From a checkpoint of a small transformer trained on Wikipedia.
Size: 12 layers, 10 heads of 32, MLP 1280 SwiGLU, vocabulary 9078, 25.5M parameters.
Architecture: RMSNorm after each block, rotary positions, no biases in attention or MLP, untied embeddings, normalized queries and keys.
Training: 410M tokens, 6250 steps.
MLP neurons of a small language model. Each row is named by its layer, matrix (gate and up: input weights; down: output weights) and neuron, and shows model dimensions 192-287. Each number is 500 + 50 x the weight over its row's rms, rounded and kept within 0 to 999. Numbers have three digits each. A neuron's up and down rows have the sign that makes its largest values positive.
After each neuron's rows, "fires before" lists the tokens most often just after its 100 highest values on Wikipedia text that the model never trained on.

L9.gate11:497540618497568401500410509483510489488450585486546436442434505363567397510552569572521561517474507540546461473471517481470553495475440455422339487525551555525493563387502452514484522494494493465418538527528408431431471392515524479476508525463428410526546445463467523553483560506470523574
L9.up11:544544511517484459471497424433493510571507502470516512462491616525530414490428542428496500405422492451595492505560596545446486485499566500457462573523458484539547452526434500486644421553451555568456570484522551541613504484560444485539495479533504580552556597428460464505464450577520425524
L9.down11:500482439458495558522433535480422479455445542459510425490401507502517499523516549400504463503551608586503597453526409459521529501575484405581528476528513504521497525477539460508517438579500456431470491525428456503451473518528588417455550563440470485615514533565516454493575515467571473392
fires before: " |", ")", "]", ","

L8.gate144:496507519518461489485497411551523558465448501384513461567532494506558497455518457468482515491495490513470544422360439492463588549532551527433524508514485436597592551460525425497386643445606545559450551489534591485444585442472396471453555542477427517510548540540458522494431491494508541521
L8.up144:515507539521355557506557546583499563528488451452551500546598451568533483466488463424506566480524477473576579495499497512384557495540509486541587363476501474530597499511511520457434567552544549434457554428438521445495529444460476467491474564432462487454434547552593582470518476452486530496
L8.down144:582475569478425537501503603558533526436519511456527538540523409546468457558558516488524502576548565512501547498598529469578487506580480428570495546527455467432467493508483515427437401564541521498528559452447451463454441530487437502514557629534542465485528555464577518494343428525581532519
fires before: " |", "),", ")", " ("

L9.gate1101:436541567474529390616459428462458528445433548490460509355510567431569497550434615471553492434502476529534404501482542465536530565460507537472500452505544473460523439520572458443495530501516488503572455508498528508560465486540528460510473519524501584564621527361464490496506515483499524512
L9.up1101:454476406473470495428511532548568536480492480433525512499541380609523511415580466483413535539544560503428515522505485519529479532510449458456440567412522492557574444451454554436401443547403519565521435467396479532460580572387540531550588492528408484489474448531467590499439556516475392487
L9.down1101:528500519575495567470544488562526506577457493461463446434546543509493433530412608589485480409455460523437532509502506484528471477554501512423537457485504487520465346583490442367613482495528466534392478520519440404484536511527566413495513591495503485447543592444487473435490451459549441577
fires before: "==", "The", "===", "In"

L2.gate518:571600491556502548567466569466487506552458605453489435429584588531513437477434532458538608492486545464486432582465458516416553441522607484463434459558556484452537470489556460566428512516610443500456473542528491521511569436445514513530488560423500442465516497570472527531507447490556488551
L2.up518:523504520591465556514494489413449554420446521530481475573578586500529533413494548498550530501463523416481495600452411533501613477486485511415517482532575520528487498553526532553343433472549479490392652463446541526442511529531497555484595472509416487511524404485403407439490397450606467528
L2.down518:576481532586477495485493461465451581408533489409512505479470495526455512551495512551598606462519564527464450465475631553598531495480499412438480456485499566499505539522538491495481578522487437479581512505552425542471493493488438534450584493595510419429555495578529431531442389569468462494
fires before: " |", ")", ":", " ", " (", ","

L2.gate182:450510539481483481498434512539418521495453439465547521543629436523572581530495547422408511523465508507493516492530498523331447499469587596468454563463445478430545531506616430450459565495517450517415522537579472559465528507480401525502389616475526567500457529544464575558381514478449522555
L2.up182:453499509416492516518455491507452524507445502475481623493470528515605571485488451515485524602447442571553574463496449515406489460487550570536431545448508447455487483398421484593473516466490453516460567484530446452436507471459505551505452584558533535442509516515431428517459512521462487582
L2.down182:505478530436510404553551547546475509490490521480586465511465508541447553536540624462490536509474527518474492436544498529506445550517533428536478479553437582516505555513419545496558456400499537448409634473498414467524564513451566482455614479436483521413570491498524525533495571482369487511
fires before: "–", ":", " |", ","

L8.gate274:535484489510474461538452461443515480464462524542545425497594615490482481434460510555415506537427432526460512491401480521434449400532467517488397496536472499478552478503538496482531521477474432496523517447446445513483423557428494534558355612459398461488524450430587434529510483516450500504
L8.up274:512419472528540440581505478548537491571532495500458443492448461385645583444465463444551434555536569523497577532517605528552512456530481511466489562450574477446501532507454502432561513485474469541464495565487508437445536516446452546430508509505543447527477573436379596463541527425511397532
L8.down274:452470532547485437519489608518505515442455515482570494442571565470468497574478590525564528450446527490471523604531492530538476539600520535526450517431564526480515494573490447487428485505409404461496490533533559494503578547487388550496487529492489474479484421538577568435482523435559436552
fires before: ",", "–", " |", "\n\n", " season", " to"

L2.gate401:459488490596524505541491438474529575423462557471544527467493481471518639526424578508458472492445613469531512538492535454416521501542574503552513335441534583461534420489495458427569467418610482524573545545477488477432549633469491445448455506573489535500526513471474510503529548512491467556
L2.up401:492449492451450533511486515503538380495489476473477467512461442543506525450505502486522615448487425539549428551421472502423490496495448490413515445434566472449486523516524530491443485430469597568576447523597539498462498518465488502543479455496520501434469584614560491579491469358491534477
L2.down401:493495501538520472474423483431487593502538620458496488482507565620449504538574605456603524448497495464477357510450624429555442456461418429510475432488502500552477550539518453436642482464472493504410442520515410504586541597471472578496464577477519452577470499548528511553461516605403398501
fires before: "===", "==", "====", "|", "="

L9.gate516:388449516445479507477503494413503434486414514549535479525441488509526501527535505484517500468488493527474496528476453430505537461478533443495501440507433501464562533449506384510463608517518549505477540472456371520602506511444558468511423487475485559443495442457505458555485434491456487562
L9.up516:503550386538478452487537556479498559433486445377463504503545513485488504472481546531535487514572518518507495544455534573419447499549479433509545518425437558514427443444499524520501456515518457534573327473480558616471525508519443522448546567542519551479518580545419493490507533564431440513
L9.down516:522519446493549471489509510549619526549449498475494469399560484428454503464552558410434493526519459485531538450554498488392509465536486547445419561475576524620545454490449580432502434483506530513448496391590428453480483482456565502483547410541433504490400483470514608535536529431511512540
fires before: " the", "|", "===", "=="

L9.gate781:470571529405531483521490407477572510526501502473510543464544461484525575544493576495478508491604502502421510486462572390500431496510543440549500401531570518505542542535412439444485554485547427553555476539514487513518450527484572500506502561622457535476545419457460546499475600548506479497
L9.up781:505466501584493563464404476491488494456552479531555492544389496454536418420460429500525614518436563565546474476459473511466554454508467537466433573480536464489490536477560427489540555539518517485532442523527457484588447500519555528576518466488512515470533450556446454494440506469409375565
L9.down781:520502568516521541510509502515504553441484385572559516435530528490569443519495527423446459440462509548564533524538463549497464539498520522427472483347544590491456484526511490483467626481475536455541489531452500456471498429557495511524456484463499522489516547525401506510414492500537414526
fires before: "The", "==", "===", "In", "On"

L2.gate534:535479493466462527476518470525523547404413562437378528475573403505506524487546522447487486544495505502500466527594487479551478449552477432402496412507433525506595478453531488513480593469504558464532495450572539543593535520426457501390446585517416566577533490408440526554555512476519595404
L2.up534:501448440435544528497491533533508541537432434435457485470559525452573493550597566473515421488491508459523530467540607481508479460487480550414498444459499485523583451473481540513474600540357448547537451474448554514510537545496599578405478626525441569665474505478500551507555504485622508489
L2.down534:467551503509487559482522467526565579485605495461524464572464520591499445432551498507510526507550603510575482459523498510543507406505505356532550537458567530469433486519457509508486503522484463494523489402529350549468485518514359536481498510552419436439466593495516531486462457557475560482
fires before: "20", "–", ":", "°N"

L8.gate596:590557570482529614465511433452527430452437544449532496581543510446510460475463522623492491452505555544510469527494475492467446520464507435494478556458558504492557543493555545562451517511508460490387583505495475524449589533563496421546506536465429533516491499395604495454582510520518593497
L8.up596:499484474550507474533423450498515568477466500493432514554433457444559524538507525469510518488460564426455533445501574558534578505485441481536531495414574573483528534547491531495480543500501547522512531491543555586440540577489391503537504594512478582489480582396466458538559496424567449479
L8.down596:499516489534496537507548499435497514589518563519472438465485491528448536424428521511510469516483499555559511538418488441506528501522529537496542477539546456560507491414452390450483446488434535398430572588489460512441399591453522506535479486526665538499548482473573640410472488527476485438
fires before: " by", " in", " as", " to", ",", " a"

L9.gate528:527410618413562438482560425444496480458453578532414449437464481442590511578510489480478474389528567458604526460431522452436493515446447516529517591473488393546553483507414498453626482523400485538463530529508527454425609590451490566552461624525427446521539548492468512508472540548467540395
L9.up528:498470546442510367501490464436553511613522585454460545414493410533535460598517511562530374476519503483531549434452537449417489510488519591589583419512462350428518475479502455444538564539439483561510500594466498485498521577426442530535514530557497440495561514488492562496467612482426521501
L9.down528:452482455477461517548679463572526581465606517561413530416531507462417410547462425550605518439478499480472534629494474527458473494485454447567567442455505452522500614559539435466520527428467505519550492559458417506478457572541489516459498497521618503455519507532472469521435510550500483543
fires before: ")", "S", ").", "W", "C", "),"

L2.gate643:461481580513498438499438544459445472500506524428498459554579541534464551509477528499572530571435478500539475597480512440551488442450456513482458457581449449476651442487566439509534543453592537506453566497435490436445486593448496453529421457444485505516571385532459605559441506414496494492
L2.up643:501526535479525460476464529494423492564486530407502452537543503478433590524483572478503504464429558520572417525452443465488456469424471516445479457508494509526655444458514489530464607464594448462494505496413478512473497529490524509524465473433462520497515533541531602570438440514521465507
L2.down643:593522505540436547580612442478524634551531542553446516459518545467483423498564499489543496464609525583479552484610561559551529503587490545643451582515520510546371575535482540451525459574459495474533452545482524443464453471420422422472509492578523507466434416491505444437571538514561543520
fires before: "′", "°N", "″E", "°E", ":", "–"

L8.gate48:485503532403580389477507517525550486530467557477425498511511484440544533539563452512455489496462480409522533522525509496447499512448538446529510529468445486564535482486471440432484497457473532551425536521585487440469591534511501525528480431527545550593576492420442457462451522531551505560
L8.up48:427536501472518460502522503584503500523464503490535540579405467484535473556522491505507509494555495388542497463621473462498542449442517534480554499493461457554513504431479408409592582494449531566408545452488534494476517513521444523531506469499442495540598539510433503473450462575577490570
L8.down48:477498491513414573496386508545472565562515597557453491482477455566428523443402542533482457619456512458481503497473450511528507440566505478524514487504484487423491486514477527428472540547487425520569485480456455496525503492555495516540565590587447528471433543492567505500545544557494532467
fires before: ")", "/s", "),", " m", ","

L6.gate426:448609515523493475545459469465652502459482449459495490519496527537593553537512522488419492495465493512454531569472483456434468541489486568525438466461445542522449605551509521490490413428520517457412473508518554539516620501418474484517510519518516614480429474394492513337511549528467479451
L6.up426:411543494522479549478436440513514457480490426384483527580481542513616540543460555516496520475450516461477493442455516484425510455476454561535494459547461518549497544529453461517545543429465551462575471531577411530527582472532476456524588543497496447497489523506497446412485587503483466513
L6.down426:502509469453440555473511467418558470541570504502563563497541488451519386393537455513476517551536517608584498483510476555541553419482531441401486510466491539451566472500535470572532502469407460466415473476554410369482459433575507536459497471472523516532545484574585551538480418526425495509
fires before: ",", " of"

L8.gate662:496494457479571501425407511429530483414528524441594485511481535444508455440398513565457483516395481492391435491410443530486437438502483458378494457434462535542562481498420473538584450489505533547508541556527589539601548481529487543566387495523393503464467475435555538495506335565460547451
L8.up662:468521493479586466495422607502521398457522466513474546591497503561565451490488513538548561565479636459476565389450493500525550499477440510457556493481553512515499524624487427487538469418461542483386470469475467504397534519534430486464492548597575467537422469493519506507495477515469535409
L8.down662:505562450578546435476443503481380517458426490545574483607435593501528521414521467520478445531448485516540493448512468457560542510591511487527531508475450482523520484483443405477474576494561610583567505459431608390585547475457494506430525516525398583541523452486503539491464480421464471455
fires before: "0", ",", " to", "\n"

L2.gate51:403461492430478448525363492538497524504506509564433397543546608456582502504459493516497466466510617467532524530443540492408399490529525531534534559373563565487450482492527499501477464512536388485405447592546443512454467545498582447493561495548599461506469541451549520550461580503571510454
L2.up51:531496518558436536461452480518419437522507474527440470556402552557523511471506481496505513577431497390413475456477431600474575519518543508610517509552558505528519552495461505546552466459550489324473475478439534508447441483461420534443513543447461474499424406503454550518488412476567531446
L2.down51:551527536456475573488483492512454490537495409477457451532489546568492507437539500537402590397482532458466523470496467495494473571497528549517474494495515519523578513504489584429530576553570394465421503520521409543399398488469544461500560431567514540467571605531428509501441522539460491589
fires before: " ", ",", "es", " |"

L6.gate146:552540524458434472517536532443598507505440494494461513574500470495555483546516576484553514369492457452426473409497560506395506444469423476467563496559480546606471544554457516562495572426477505522500496456448539540544557502451470477522581603459491501485491491492553442457559528499541515417
L6.up146:391560455561628464517490467456553382450556487530468512494480565461606604531435434508498653471508488454499593586532497539467441493534482492488450476574523546466524529531480567551533442465446542522374558419496543483466564549498431466506623469569501532399456504450492457375471551538552536477
L6.down146:461386489490474520506542587517471427505580537566540490444451491569422466377478456555473491562563519571513534504564495432601475535537544462536434531454484602451494460499488536508450462538448570485383504463472462476503515559563540447500447489414471567491577540433520539488443344465442515538
fires before: ",", " in", " he", " "

L8.gate461:542491557497530517552562437504460503529459459485527351514528512487551443547488429499482495528546539457479557488441531562443521512434569617533526461491547546551482519511566511525520415405514367449416549472574524433465508486424550467482540538445506536501492509613440508485499481533424541518
L8.up461:527524475496501497525510537469511555517507501592431482470506564450535411485481455477456524472462552479461481381462521536333455484453487541463498534484533527615384605503520501540539406432494424467489490488490476492450506452527497555528542425472561481410465483586534455494554508592514497533
L8.down461:462511510539496569501443493495652476564661352523421452561526452442522523521481563527463547530489530575544555521373549554471442437470532548565471494469471479516535519456404572455528531518449514510502461478566400435524508455527546515519501439496420478506508468394518533469539524610473389472
fires before: ",", " in", ")", " "